From a checkpoint of a small transformer trained on Wikipedia: 14 heads of 64.
MLP neurons of a small language model. Each row is named by its layer, matrix (gate and up: input weights) and neuron, and shows model dimensions 629-756. Each number is 128 + 32 x the weight over its row's rms, rounded and kept within 0 to 255. Numbers have three digits each. A neuron's up and down rows have the sign that makes its largest values positive.
A block is one neuron, or neurons of one layer that tend to fire together. After each block is what it responds to, as a language model described it from the Wikipedia text at the highest values.

L3.gate349:114105114147144051098131104122162120096133178096085156155196135094185132149099164153110123144122102104145132152134200152095146130205144082182107082107143123104143139174156086108181122167114125142156111115111129162131146073140109118161170084144155116116155104188167170145187047179150092164136167137171086148140130170135137129086179146096102126129103099123167185142157138126152112194170
L3.up349:160114127145127100225165190145082127123121190180134152108100113121130103080130148156125164125116133090063102142136164101135150099172139155164178109159150110114152072069097102101106136124111096088114145102118148101115154124100083131118133134091135107128164065120160113107120122097136126144130151132164107151142125045110125182157143132158158139143116187093151165065149100138072153135125
L3.gate1000:124115143154075092192149125074121167106105153122136146140177137132103116153151128221146100146141116169130138128130133178194115132168102152115025132076121140120141069119168143122113144098126104104172116129095164161073144195070093095146148178070112127121110122160137196165148094122116182132124110155143125112126091194147124159157145150150090071080163138095111212112151139164109100191135
L3.up1000:118149142127144076171152172103105086108104132097137151102108104109135153077133125210167057186093147113142106157119170036165160084097093134117082139140146124108084169092134143120088117110141109178140120143157133116128153137112116152149139167128072177159130091100102124140109183143094134090104084142077089140119158136031124103128132126158124200129150116115126165103168121121217168072096
L3.gate1022:127116088150108147121125169177122121119087149077110141172128036111159141142081166129111111112144152122103083196143163123141106165135120121140166080100157121115129138097143170139153149142144125142121210122049134110115126154174094123153144155178147166117090144108066116100180133093120142144126073119157151165159132123150140097128043102122156121094104156105070060093172131138108121141110
L3.up1022:125118080136118111171115091153128106182087163132123181157119066131107167094106070134122133061149122112143118114154141094144116140147124143072139161110183127114138098110083138083159131118136151123188141149158184102095123176078115133129122106118082126138130172161134103127132179149125136106163112137150159120111154103097142213124116131152119112136142139122108134167111073136098126105196
L3.gate1257:120126142173140075178128180157196184171084129140160130149110133072161106124098137116140106069161120169119143154135145156148111095152126094098086145140164111128138156165115130102110132129152137140136155127152139143131106146094188167103130109138124106079163166175120145171134135107126112100090126100142185161111095148117158091149097083119107132122085175204183147092113097165134103125120
L3.up1257:165162075121167134116108073170140123072099167074173082146160076123122123071094128102142117068133109157095055120088171121122100125154170145164080138111134112093145085125108154168093111114139167122122125109123109185159156234128112157028118081184163122103124119086147133129135145160155093153092148099159102146182166079148160083096135045111078128090172176082142126103128110074145172204062
L3.gate1278:146105125125117177113102156171146160077133163178143144157149130063107106142059109138148139144160128098138122174103163156138185081088097120127101104067108094131109142156135122064116159095121176173122121108064141135106094186110125147145129064110090191141143075143085083143118150082141136169187168121129121169118091173187135109105141120191105128083106130119131099138131131114122123068137
L3.up1278:146177124090151137133121132170120109099129074108109171087131141137165107069128096105123156139134080146145157162121089155166151169081092132120111141139100112126148131070140173158155170150060097129064199128143127077139172152151192162099086092175113052134176196137109100076102097117146136175175117165178116092101121166126136074116154149197109098115081100179065144060159044102105190110177
L3.gate1931:172137125160042111153121185145130118143035145105167100095116137113128115147148152164143115137150148124118129109125153096095130139086104115159156120123138103103175117163074167101117142063136122109185137176100097146142171180088177129138115141162177081127182218163155065134091114131162187134128155159150105082109083093159117154190187101134130093178077125127131143143165154140159175158124
L3.up1931:132093127110120095137138148179110149152147160085114096163113096021104110110171136086153075074153167167141093086236107143111142102108142132071065203119120144085172143127136134132133118177138142214112127132098103135126107193088188068116107143176082121081169194080099132111144165130108105054179095153157140130121210161134135103128139141109152147181100119148079122151157107135097088077155
L3.gate2068:163162163124131154131138172113137105120140096088106133131152082104173137187119140124122142167110158123140097118151116127134075111110127124126099142013109107126092150144147168160138147132106044191182137117148183150082093181137104110209207135102071183158153121155099128124142163172148119104159183072137136109136099092164143130138147105098092127112121147147153199132163098145112142078146
L3.up2068:160154160177170164152136126207194104095169129133082158132130118138120170138113169083139075121137172102102136108105073125156137145139120126072121115128118087110115137155182125150117177139116053123109121132106124086104109124148116142134160137104125165119137157197145155092158144130165155080123112100107125115141106145114136068158173124088114201195121206158126146114125104136117115169178
L3.gate2535:145159114107194135137100148185123121143124145164166110130097093117100204159132105132117136165129117151118104097018129154108136122134062097157145071107143105129100093123153174092126135133193110087137080173095077107133079165108136148153158042087102130156156117120071118066098135091146112129129130123136144136111137124095138107138125185168090132111103074093079141140145070088104128140121
L3.up2535:201130154088122148120144137170156152169113107143129188147140144121172141121118168076165110116130114104114112116164129076104113173132147129073138132136137105152109138072134147117077117167148103196075129146145086105122137168161126191176164183130148158089118113136089079106077239139154120113131129121109157185165175114113169164079130099111085068116155153141117158127077135118154148157125
Responds to: List-section heading ends. Closing == or the line break right after Wikipedia section headings that introduce lists (Personnel, Discography, Track listing), plus commas and "and" joining lists of people.

L4.gate355:137111166126121099163095181185135094130140149219148086138167121102177090152080142103163096166178147140073128139125135127173097155128084109114122105109143127070119137124136093158120209115147097174123091130128136062150127168126126144135093188119137139143135127092143124148047168082154178104130224130123116125126080140114123129123170127089160122108141179128139097102164091147206166168129
L4.up355:135124130150107113136172074087152167118152160110138144087121183138144153103099164182079150130120118161071163143137093069146128085097156100091138128147083122072067184162171071137102167161146093139149117139106167121103092123120099149172111159092165147111109055118107084096064177137116144118119073134110201115091133187122107120169149167148131107131147140201112065130173144208082144088133
L4.gate650:104164104095107110114150176119147092071128077137086120128129132109155124096106115128129087098136134086062157195133114135165150100077117156119163109101128104146091139168130099083152106166102111172125136114151177171172182080142103095074110135137139114116121143138112141101132166134139157112183119113178101205143092123133149117062122094153124110120134179167121100230170097086185163103140
L4.up650:123092131126137137157128162083086177174157131114155091174141072150122168105119117149126085109100175154135113137047178178104135137087104105105117082159174109195122145131142038095152101172118097143140165154116091092162086164169169095116128147120116113138110185143164083115136095098130135140118085105123107113131097166065110157091119163071097123131089148050170112069068115115129159074111
L4.gate1060:095110193074083197104130076098062072079104114070143147126151127149123081130124145160166082125174147171129082184141165157150084185066134090069165128086158159140094140182158159157105144130095198115125102133155133150147120074157134141094133093104099130094140135206100127216159027115124195142158174139117102125179147111172126112136111088105114095137113178138088107163056179094099142166114
L4.up1060:151098136135102135120161110170095123141113114171112118159129032148067119152066154095144102094113196171073120152105153167145048149089142106165122123125196117110162182197150161169141165137164090134081140186085142140131177154076135160145105086129115122116113129079168086182130116153124148144136127118151134078124103154122088173176176141092163180145089095134138189093140105163144128126152
L4.gate1228:163133111105179172123098151161128179196120055151189116130140110133109133113085126138137077107161090143165175086155134137140065063086107089117152145061108137163141112134147040133175132111132085124096152155054153136132110127095133137128162101170105127103113162179109164136121119159087132161127052092084122157098106130106153082080136124121158128139085123215133107153134111174153123150152
L4.up1228:108169083126080073151107136124108099194166093111148123122152120145169170117118133077145180099110087133182174119139125143105108157112156131119121092107089107096067093104128113134101162103134075081096114147083118062168113138180093144056111121160187164102136085107157116161074098146129067110090095058128133088146156155176120206126109133174092173111140089131151108137161185117129148131148
L4.gate1362:178124027122144159141087164123168097179133143137097155137109147156181119130137129133122143152132133134160094101153179106100059167210062113100159065115073097059148112212106115071105162140153118164137156137094081092157146118103113136132090181146159112152100113156113098128165117091132139139114149119139108091087159114084131148202114086118118141125123142190093106153133145141146147118097
L4.up1362:176092094143123172132104163185130104152118112099087110139117144137147115096117136101087155067119154144227128104131190121081114206136051118208163126115144142124099116147145105151103183098094117133175138157165145042128176114121160133125091140169031155190176076157141109152121127124143127172153108163100150139165137099197184132142151148118089089058085171168093059136102119167103155101105
L4.gate1394:162125140119094172097121111153173124101108138144135045127131113095102052122120175090124123117107150105143091140141090123183122144151139077087133218111121142148081061088121117157136103113164120117195135091147137113122140121099098124155123114128122143180084133139152117126130189149176126163177135154179144107149125144156143093173139183098138145093130082112131167112075130097155080153113
L4.up1394:064139113119107118082125156164126082138146093146142171118123132142163142105050129118128122133159161186113152193128138105128105142094152158143168174146105091179068110119178088089139155107136109161070154161098125138213120097108099111080084160140037124157123147130160072122119183198178108128128131115142205114174119183151152145155158106134177156115153130105097109104099061116141128109122
L4.gate2134:053041085151024115154096147114089103110102167159158129166111148099135084051077132117098120137155097127135193138132183154103148121115188119101122141146100154112145067122093141113143064116164154127185109140070160131105128109090110098101143088147141088140152128108151128090110086103146171134184134108116174143131159101198163089156078116125109091059114122078121158127174152099101149092134
L4.up2134:150093142118140127090122117114114168150117125218195068128110103123123132129156138181104146113136065138116128107149151118130167151083143097136105149210081171129122136117156107151167118134141097040132119134150089142148105109136149120179090119136090077158089172116141152177104121108088110127081123140109111133151181082085136112105129119091142120135104070121124128162142105195080150175098
L4.gate2302:153095141129150122070113131085082099118079115132095083090123110074119121098172166118140139127178135067069100179157080143131103175116096149114176126156118142082153173146139175098111131139102122134159140105125131060139113165116132143077145128144158193143159159122162098082125148105123165121145202152132095152105125125139117163120134102087128167131168071052118150151118102109076114074145
L4.up2302:138124097175102068102140139086164091126167118147122088087093181111141143086118184148149142078110124133092144131166125145110136146175171119139106105172068139129114195174117121131096165138148128151064135169154164111053090146148124115184177110129151181077126086138150118167172092123170034078177111138082159123149097108075150157137067143123103120161142129206123095125093078157054114118084
Responds to: Mid-word name fragments. Word-piece tokens inside a word, usually a proper name split into pieces, in lists, credits and tables, such as Le-mi-eux, Clo-one-y, Swa-in.

L3.gate119:108120139162110136156134103156144091123131133114104082119147163128138063125128238156128121165152100152088181080019066113167092140120173103116128119101121147173120118120166075148122055162157131121113099101142142091110129131162126129088133153109147042128127156091105161144125105123138134179115073159143149114158131167114121105159086145098091158148083138166099058139155190120144103072153
L3.up119:147097111156092109138157141100134087138152154095156118094166122138174141118109200113093076130166155110135180120093152177143083096120095112111178111106132195122114091142143105129115170125199151112071091084116172109086129147123077163126113147143132137125223126066131110085200130134112137127066149124121122082111133157152152134088139109019065101074096095114130128177160100115123152172154
L3.gate292:178151106141135129099133156098085111146119138110170126127097138141122093174146171082158126092039084112134151111090108108133155097093137097086078129166127143104105120109157105122130142112150159154128080158142169107097106074099130111112120091095115104134124136102173147107080135173121090141112149059110117077084108080108069143085169156179146217128134130169114127092193138176075152127113
L3.up292:151122105140130128120148153122116158110167114115165098130160134136105145141103141103158131141076232111119144126082142111121102132107131095095116131154163119116148111141171149080122113119141110185130088131139079103106135070144147140138045139084164064149143151164112099108096140149142153119118138137153129066105161139132163120114150116183123138163076078167125123062116155152110111103127
L3.gate301:176152100157127131186127136228095104149061182107191162162140162112140085103115114091159106066088083151119131132156096167118084165180075095092162129083184152128062110133168139181090088075178165150155178181136128139127106144081120060102132158119156117151146150141167150154107140122101120112135118093092132121140162085064113148108121126159166077088111138178146158116157130137134105140091
L3.up301:113182145121128125128169136131128127165079154135083105153113114131088121099165103160148177145103100126146094162064099061103067129111139160100131106122104096143153128212090127181164139149123121126125131138151099112156151117135195104133095133181142125152127111168122184111144178115088106139128126124128080121185106122136151141124165120137091202091141153175144145112159158092122073182099
L3.gate658:154103060085159146143097133089133144153123116154162133088124161101156134101168166164117137083141146158095114151146107145126107145110122168176119134107134147091104167116159160100113125148117116128075126108147143096116145140144144179160108105083153103146124133119162142114145108119139083088142151128156141173092167122091130123115107108109140165165106101126171149171176168141181193120103
L3.up658:157073123081119138159173122150139123104111167127140162139131148069133143142155132089090144114094142146113134130127165114144138101102130141139075117129137146134167134126143123194156113123116112116116134173066124127110161180104145140134070116067103110146173092132132167163141111149148099175142125154084094163100145079148129083100166138149153153102097092128148096139187139093088081110124
L3.gate815:111144107124098123119151144127149130215108152141136162175066105114142066141080110092136119131106104103145115115175157102143157194100184111125156105161082151126115081112076112107173186115076098155105144126137160112174099157128141145155094093152132138171165149144096119123096144139121121130181120115087177118144120125119084126106090138149135118155121091116157113145136152104146131096062
L3.up815:131158121122143092084077177135145127092119093186121115139117143085110158088181154073093163093121118134153169170076148066147103122115126130164112213134167094091086130117114108102120119153032104090184083137123177130095185099147182137116099108114096126126145078131158120144090130171116191095088148098152161055090077115111103051104114101170096188104126116127158080125150100159151146109108
L3.gate1260:134109141073087165145116100100109134110193090117130125174075133131139149114136101159094123138121140199166109111078118166135113195143067121141154146183107094190085079094123095125148149108090204092171197111131101100146131115135105126135122102099091140098103065166134088129164114163195129128127131120121122059122110067112131155171098178192155163126135133095101145094131177146144079139131
L3.up1260:151152132168091145085131114135135072140203086153084106115155122097149128127148175104121124185158149094132140156120132081115124119115092105161125114189134114133126098116164164183121104112137109102115171111096045160107106157127120146176077141166104107176142135139123066123103065135136161119126181127188141110117129155093122198127151133100118093103102126103148154049070162110199134124128
L3.gate1784:153109123062110129131126097184126210143125120080104166111125082107168138125068133083106173068149146090118097164115148128116147124157150148159140138124114134100119113135135156169104161097163133111101092089139147167140173077182159156105114151123115131102115127100115123115092125102122168175157118124105084129107108147177131169109134131155155143088132167126133121091139179156137142141043
L3.up1784:099111174101050131160095121115141133133123120100108142127142123069168091086113177088149128170104114108099132162141109160132143189178138077188060163153122142114134111090190082128100131145230097170113097097125073126092170121182113169110081131157140180160145084174155123086172135134140157148212078152130128139104154107129114160169078135096150123111086133128134157116117147139091156152113
L3.gate2340:157126115114129112132095161126126130098113122177117123130102157113102148128082125108150149057119102081147159095127125161143127142155187164074092154115130118153114126132116157083087128086143127161097211138138184187139088130113157126126118172080187119152113170166131126149100176103142158118142125096161161102108133131135093149150139154140076116145105158166114127210158192075076116113117
L3.up2340:095131159088126125117055117155123123146141150138084135098123190123136130144085160060087148142072139087136186128134130161107099131172126124159085108094069167094135152138081148116100082119140203086118155114132136112141117121098154054141020206147170109116167124139142116209149129093177131094168126112108127134085067123135110193104050130167133152123164115183160114201064148142145136163132
Responds to: Early word-piece fragments. Second piece of a word split right after a short opening piece like He, H, Me or Sa, mostly names and headings (He|ar|ing, Ha|im, Sta|in|ed).

L4.gate298:180173165126201152122154114138182153076101127084147076123123145105154154154163169165162124142104121196135099028139182078161140099130103129131112147091141101160150052146092126127119116170078104116116137103147181158087113112167099197124102147158148135174082108091095187100083099098128142124131158169139144147165141117134127120167107150121083108098099146102156171114166151157154130084079
L4.up298:131160148167148210130083148086172144118122133125120123206159180151182155173094207119118129104199160085065151147106142147126096042149083109134140141144178113113152147093124156143128102182113154133136141119135200141120176111116142119104109098179118136148114171112185159106084134122186150106125116159111100106163103156131112147149134040162140137127138149131241153146138169124127096114097
L4.gate659:107166113157177094140119175133160136143167145092096141135109135127054099115158143112094144099071202144080129105112149129129140089078126161130104116183063154120155098106150094199181133159213132131059069111130194063066148160088166125130076106150167126110119142124128201146105062118208143114139141116147132162118154135148092126162181118162146076150145123115142133102142100111194165115159
L4.up659:138118123182080095137198124146111125123128103147128126145172119157106110140150185165112096099129095151150094156150143067093192165127127188170113177093121144108129123125137106112130159048153070080171152116139152151080049099088057074177184158079160109184120108159146104181156092137108133126125116089109144139118171108109109180033100122159120111120135141158160139126172106097094157134121
L4.gate1434:105154118144129094160129127116181186122101121155143154068162177162094141128154210102061125165114089090162126102165097136137132135106088154115227097107120132165155145065121094123123091101104138113153160150066164105179136146122183185095121137135095151126101117147104115114110178123128112110110173130147102115107169145103085117092130158059105070149118104128160120140104149155153080091119
L4.up1434:097083111163138133105127106132132198167134089148169173094113081108114103077084097113081077181077153078110104096099159121137186115131146126114151129096127085108137106141166150177114147167089077110120154149140170130102096129153163186123185117126154111120108153088102080044128148120109032117158090110128154127126133101186154098125119161156118159088126140117150122159119111112105202141062
L4.gate1525:101143062128102086080084117173125174088116152094181111139124130117107142094163156129110112117147157154162140083130128073187140139049057138071134139126093196135127147117137150132139151117107170095143180117115179116117172170088032089153103104146108130152173127118141169118128139140070104152131185115109128171079116121134159150097101119122103071121160093102106158087141081178121103158112
L4.up1525:131156147134089166150055126115178155189171125115085171164099104135114124135138089133138137126075103155140135150038114140139143205116170058102120111135120131104168221106127115103151104124141144167116124128156111115106125161128133138101111177131072117168138133128087161135095078121130143129122130133166151134169071112122109112063178081127088148136153124142098110147239106073120159101076
L4.gate1552:011104134149139044109101172146111119084124110164180099113113102116114124149098096114117122077121154115164115126065132151051140109116109190107156116136145119194160194175121128143118081128119191105101071120172159101115152158134148153117103125108070157165173139087137126110133097089122156124149163184127195160160076173104113182036167095165085158205145132156156123152176132114137108144113
L4.up1552:106171132127157137159075151086097139132050162180157107172163149140064090151189146100116118140138184178104139099157158144106131137159120147127114162121111184174149062120107107162144146099171178065093103096104146131083153146165115126088086108118071141192158080102073127125120118089128111190099114172118137136122155108057134131089157078155122128150085110085115089148193117137107089169131
L4.gate1587:149137107146104126186122138077123184124130111125091116146111118117129134107116120047088148107126152137162103133127073153169146094084150101075147181143156139111069136179167098136103173053127112144118147156076098168120105138178139088163136158176174109122096102178088108116096104106131133154137086214073196185150156154124151107115127135098146130119118183105125106105062222145124039159110
L4.up1587:159109125064111148130109118120090212117102146113164163147162116113145108103134096154098159152149164105119167127095083092157144122111133108152185100092140079173122140097151133146114130180062124187146179125063163143101138198118123132141130121087160150148132161144146093123106119137170141147111158115081216120118055102157132141131076092191098099115121085165213126131097158140192108088163
L4.gate1661:105161187113083122142127112104092180084152129126048151125135152130158135103126093148132142105104145109104113148123191114077133140136119100164105116119139160137101089119090105125134110140139147139150119220174174129113120104145118156167123127087109131103112102107072167129126149084088093192177146226163152057095208135172140091117092147078084199135089075135149131132141146158169120030107
L4.up1661:135101100099132187175066161148166155118138091100150169155147088146153105095093130173136079085120103157151109128124054137137148171140155143107168089115151163151134057132163167144139148093151101124140146143129147148193182093142162100157108126147149119121114135165128135147133159092138103156128130133148103147166186107150127077107123095127128122071141136191068150135137144130102122093138
L4.gate1959:106091134130114115148117163170129120146157132146183075122128119144153084126109087103166089112179050100132153085100123162139204149103057103123155127122075193114166126130165149093085137099117178110159141118169123122098147114152143130156103112085094049130126150134092184151084130155103105122142093111114147123105112127126037156161100147181111131143046147142130114115077142131140119080142
L4.up1959:179158161098150186154128127112148117057151123121168055139175184218166117156196123099137118165145118097121185165103136135099144160130130112060161130066090177134090116129134084151108118172159141118167203122115137089088184119089127114123143098127115109150102170162122138170137130194119125146140108081158070107100138158093130162146106161150078087130142126173154131156163167120143128122175
Responds to: Approximate quantity modifiers. Words that hedge an upcoming number, such as than after more/less, just under, around, only, about, c.; also weaker on but, so, however.

L3.gate401:097130146115179146067194111199123179138120092096111088154105159137135168164059139118154149171159140139166113064133125163112105193124145095169130062131067126171112104099085125156130113101142108143161135166107137129187112192143106126089147168159158098216064114053127149166106116114174100176137141110165161146120140144125117137095202221125108148121125137103137126077152117136082157142134
L3.up401:092183099104152177130111121163097097120147151141148086175094090138131169128116139116111064109133134137173168140156170130075128120119162126144083151129155152126157146124173129144162118115142078118093148118064140084138090152148200148153121065179177169145106097118163149118110129147138170135119097080103141133110120123155170113121084162092143100081100159178118158152140174097082121152086
L3.gate724:126123158130097094167109082114118184133133104118138060089144138158143152100125140092184091060071135085179081138108175153141139133138111089094126111123184145123154096160131098140144113088183203150060113137120124097072132149093115182146131098148187134112151075158104076166159141081165116123103116142117097149105152143161160052172123147064089142093173128129117139130129127166086125223143
L3.up724:110069157183100108108139169190101122113140135135115075112116145170124111139129142194164107168090089137133120115140111096118112170086125102108130173101162108098177137114131128163128138172106142084110172128075152118088133141128105087092175150050099137177115177136153105140084089208109168100121120085094198086155144113127112104212123136152147128151146125127199064144146120096111113106132
L3.gate879:120147129074067150103117122120133142138121117110126137071190062132074189110192141149176161164126116168062117155119174113124097122170100122177137154142093148122133081123151155113150112067114120082126101115143159072125154130155145142109167135121091125149164135138141126096154154164141077098136117121168116126111133179092151140142155109136126131130119143134166111125059073095143126160154
L3.up879:121069109148127104144060081115109139116106100076123203139084115169118101144131214192160104124144134106109130087169112166121171175162125116142184154091095164111177103149139161081154095097161116163111107138132100094134157137099114111081122041133133151054118066104098140137151113119171149135175087162170133035180129137113087127094071134128143136127142139182178139115080133183081115139147
L3.gate1075:094146085121045133110148100146137089090153125109079091149161115064155094080135083098106103110148094169157110160153121133115155117133094121134120093132148149151091133148138123139122096112163091116116069149099106154142070092118125175100089154184114136113117106178152100123135111130097141141135093123159141080186081110157101143132147093089094178150170170150137173106155051110079185120134
L3.up1075:065113117134100158147139163133048155120130156082093137078134059161095128151147155107132170088149172157138161154140096104134123069145061150111163120156137143145134163138119165190061177111104097140056052043198178104144140117138114111082131084165125169115200103142157124118149157155130121120118134111098094062077118112164136075113203116108142165122164098115132139120117153080178143158098
L3.gate1796:158149133173170180125145205066159080123132156120155101089177129119128135119130131133146150152194128082190113169146119142133095201169090157162130108167101144077105106117100125149175149115101131075158124123162089102153162148162146137072128127106118132078125086126132128130087120106064137082114118145088161092108108124122092112096137085120132157105113154193184120131151116116153090120156
L3.up1796:159184150153163112155106136174128141101101176052145124109162143126096155153079118143144150191141114110096155137229101138140134144130170156144151083140098132167178127138153154149140135125200112109094139137096108166126141105131172152145093118181155069140087114176166106131125153166122083171129094116092177108108117150121135130153208108084164139114049143099144101091060136176116128142142
L3.gate1920:088092092107119115167137148138174101090133143100149157112113131146168110126172153107138174143100154153143124193136103096156108131164114150122089068169158125111151099101173170087154052138151144124135132085115111138113122097092168166067151166175160140174144132132083136091079094105138113109162104100105164157052159123162095158061110179158107143145158129146170081142137113130055132051077
L3.up1920:144103101099139133142129184134126086087089095088114100133169120071148162120174095114113142116168146172128121100171102111097101129166151162100105085072119171103128187140080153080146081136180121122105083090110147088107103059156155170106112159146143145164102118148096154163149061136091122153068124078130149201123121154099120095114183180114145149093141120132129106070064173162127152079123
L3.gate2042:127082073114137134145122157136134149123058102094120072101133150119137104145185156132172089133171161104153113122145101082145205165131143113138102151145118159165108119111159123138134147130147142100154117086118107120102100174150154134128100133126118124155147075161168119196126153145089090127130114119178138193134170127145053109134101119121203144070131101167101120107120108153144155105082
L3.up2042:149080147126131163176178158102104097111071126069022123107083136165110145068118148090144127109123112060160104100189116167144128148174100088147110148143107131120127156122119128083114109153149132112185165134123152145110086182128139120098128148097125139134153103100075111215100122152086130103153162103108047130111098126137197109138179162074209142133136086133101155091201110143123171063109
L3.gate2552:140101162107130134180111211139117137198115205055135100147099134122139153142094187119090092131110156116105135129167187135111159116114169177080122081097104130173128144149149098028159137136115111134156141093092124178115102129136123083121130109094141071114095143147163166158116131139126168099133126096125155090075056077108143155102121119113090159114149117169147122155104126119106204095143
L3.up2552:105131116122145127126165147177138084186164066154108134131163130147112154143110133115101159154099081142148095122108139187130114130131130136165122109163135164156115141112135109144165165118117071102150115139173127118149142127086146117091167135147146166066121110088112085094172096220092101156105143103134140127068177143160174130127153136102111148122172142070063141114180114089134102119151
Responds to: Up as prefix/particle. Mostly "up" starting a compound or phrase, as in uplifting, upcoming, up to, ups and downs, made up; also scattered modifiers like almost, small, around.

L4.gate776:164106145137123104150168154139081198101138161171094119148133107113141153141108135151117123130163121083141138156099132146122107087095162088163135205107122144138100110120121151120115166089142167136123089102155202172151109109097106131123208141164149141096161149167161108138129182149128135138122140128156073148159154130122177077106134073164126113113123104102117096147121158115065111132159
L4.up776:198100165159160113100156056128093164148085112143146101082116145134123069145124062136159111181095169084171071091155086141110138081116147103152115120136129124152184073117100141182148174161206131174144095091129069128126119180060159141115144086133101137056131111113081114188145088145149085102159137132090157129150140141114172179140158119106108062153117139160120157140148181119142059152075
L4.gate1671:071102141127099111079107093117120153160126131143092163029128108113147101078143133103131144175084112128140123126111111141084100178169118133140109031127083100143087121090171065119161076096115100135183152161101149126115078152179148107161145164123120136098145147131110149103127127121115139198151097158015104094161063093128135076107121153121114160183102133090083125173165121135180187115076
L4.up1671:114112117109143135127145129089218155157184143175097180128138107166129119199073175130139135141171155142169076112095124151109133116154110081151145129066120135148139129077127071125142126135129081126132122105156165120141146166106138117127152150099163147127170121141176172141134184104101188096161134106110084140131153185127165166177174110108132196083143203142124155156142156188172105084092
L4.gate1735:149152117138123148167165120057156179113113100114165144129170115112172095110117088092117058094148120168120146125086143161119112189142129152125144131111127121097139103108143109109106088136084116141103074165121127104105137127136156193143164165097149131149135116050141116175155090139101089110142195138104181090123118174161092178113164174156139171105152142116122111085071101139094115106090
L4.up1735:115173117123157177152132132133119175144129143116186101118134077148139093140085114176105090121168156141170124224141161112115081127148099138154134177136115139160132144153143114131092089134152141109076110183113163146120078116217151108113111123115139136145151106107060131032148087119129060121088113155174133176074201091083103140132140141166161140083147076083090125092157091152144130083059
L4.gate1925:083143155118166107143135122130133119122103104103125111150126155104163086115144187128158123117144164167161112197155114132101091111163135088099101171157164212122082153087161132114088150119148133090121130102158142107081119180132175169147141175149091127194141123105097131133143131101119112083106168079160059141149153172100072183108147099136132095056109097106065072149121153164148141118139
L4.up1925:140154143143167108076121139131107110136181087152152136194113199149135168070062149139150177149190132075146139118129117165108167098119090100086123126123177162113187089099095079149078222122138101096091161134118111133154111112135133135130066158118102130117132142121125148167109134074119155116189139081098172215141072140077222158167169161148113133102123105136123099109116144144137149094097
L4.gate2171:128166126065116130130118117083159127174151137134131129040077122133154110152132154162139182147115154159140085196167131140114123097184124125111170117087082124135189072069096121112165111144138103167114168105115056118128091114103129127136106133200119106126108134143132181136098158085139151086112079166047164112117152106148123098146154162151174146122140154164111096183136131109144129185139
L4.up2171:147169148161097051143130128083161095114174146070042132160109126123085139117075066223099113102157178173119131126174115168100150135108145143100147101159109096118145135100132104146183127200168106096119195117085110192086173166107171127127070156123085157106157114165100140094088132136148165089150125138138133174066156107190126148152152111163109130103147161154136146154101062162098109156142
L4.gate2277:125097161099117103138125195140158123137155114138108102152186076102084140082080121147129091105107093173081105121113135090090110137155124177120130150093135083133123102155124138156164110090086140143121128161130124141110124150117075156132176105104112106118133076099179195117130118110152149146073129078158099169152125097155182137159143179195153161122103101114078193122120086161113103140132
L4.up2277:154087185101156092198077118104151096182097121175144164171126101087145146162089085118145099127115066140095141099119115187072109129120136107128180056133144134131104134181090120105155114164183122144112060101105115153073114167087105179172153137104071149131073146129154154090111117075141104113141110154099136147125090156137157149117178172133127143110149184125111125185090091136164119086115
L4.gate2460:164097144144122119126131101100169134153138112063113133118105128105190147110093163173065119118112151151137153117098136076111106129124124117078121143158131096162122106129105150103098164124153093120141133177110095116105193112120120107174112133128121145107169121211143184171131057112126152106076123087144140128136117145121110101114164128172098118114118159105134142132167083087136116097119
L4.up2460:115098155104137126135165103151092172119120117146150097101113138134195088106144073175132088118126168112154138076124085142105104125140176086143167173103148147172121109088181155118131129150165099071091121089172129092122153122144152124126185124169133130108074168124172145154165097191072162130124111100101189179102156130095104181110164110125141101164078153140081120097118138157139109080114
L4.gate2613:129112155125095074142171171232091139073132110116171131111181033111112084086084142090160158134123161096106119109102120134121062152111150170101100140137138141096117139113130134163124121160141197144136126110189112089089128176207090159131113119150134131117186126198141156130163112149118080149087123120144190159164108146071128111079140082119168137103153120145110170109117160122088131155106
L4.up2613:143122154110130068085116115112164170155089111077134126132194087146100145207114121120099186123176140138156154141133136148176071134109111124091099090129140116102112052107157161131147176138116191130142129134136073117164191107114129139159077191125124158073101212109080186172131173164120137160153078129083122147140116144148109095088152167105189125075070161138112130171108147146071130129204
Responds to: Wiki heading closers. Closing == or === markers that end section headings in Wikipedia markup, as in ==Cast==, ==History==, ===As actor===.

L6.gate706:103127072128141062132113141165097119157076128151093140190145179092163133051104082176145110104121116101172091144137108145105119103144170144130119184099157144146099081185081107108131170170120118096127110147115150114172093124110133065159114148123115185065119141113067086112112128175169089113171104178121070168108157125166130052151123145110106175149117103124100119095115109109128152193050
L6.up706:139110123125183140200154114171146085128152130132132132099131090125140152150170130114181135098124147165129098113165107164112108126141156164155079139174096083182144118129148144128125121121107146148123143185139135164112164178143144090172155068098162163067183146183140131108117133062139134169151156158112118101121106097104125143160075094154141009098094155102197134133140143206114142134107
Responds to: Compound word first parts. Prefix-like first pieces of compound or multi-token words, above all up in upswing, uplift, up-and-back, up to; also mid-, inter-, green(lit), al-.

L6.gate794:120077108083203099130154067125149127100144142139132094123111078086085173188102158176158090149192129134179162098118138170142085073120159145169070081120200100074090085160165128163108150135099077111112140153115091064088131132109126113144127237066123136144199131107125093152110100141116084137126183085171109121154123124130164161110156113125096100172113143156154156118184161115068120054114
L6.up794:066115119155095144140099118138162128106108100133089080130114127112158172090098118082149145077125132098170138206146161148136124113117172134167105095151176136123128178127178149127138167138090143078113161143096146159208125174150135145098150192180151127153173076160116135141100079122126164099162128047132144096165099108128148111105160139151174131110134122140108112137119131164133144112122
Responds to: Closing heading delimiters. Closing == or === marks at the end of Wikipedia section headings (==Awards==, ===Design===), plus colons or dashes right before a list or quote.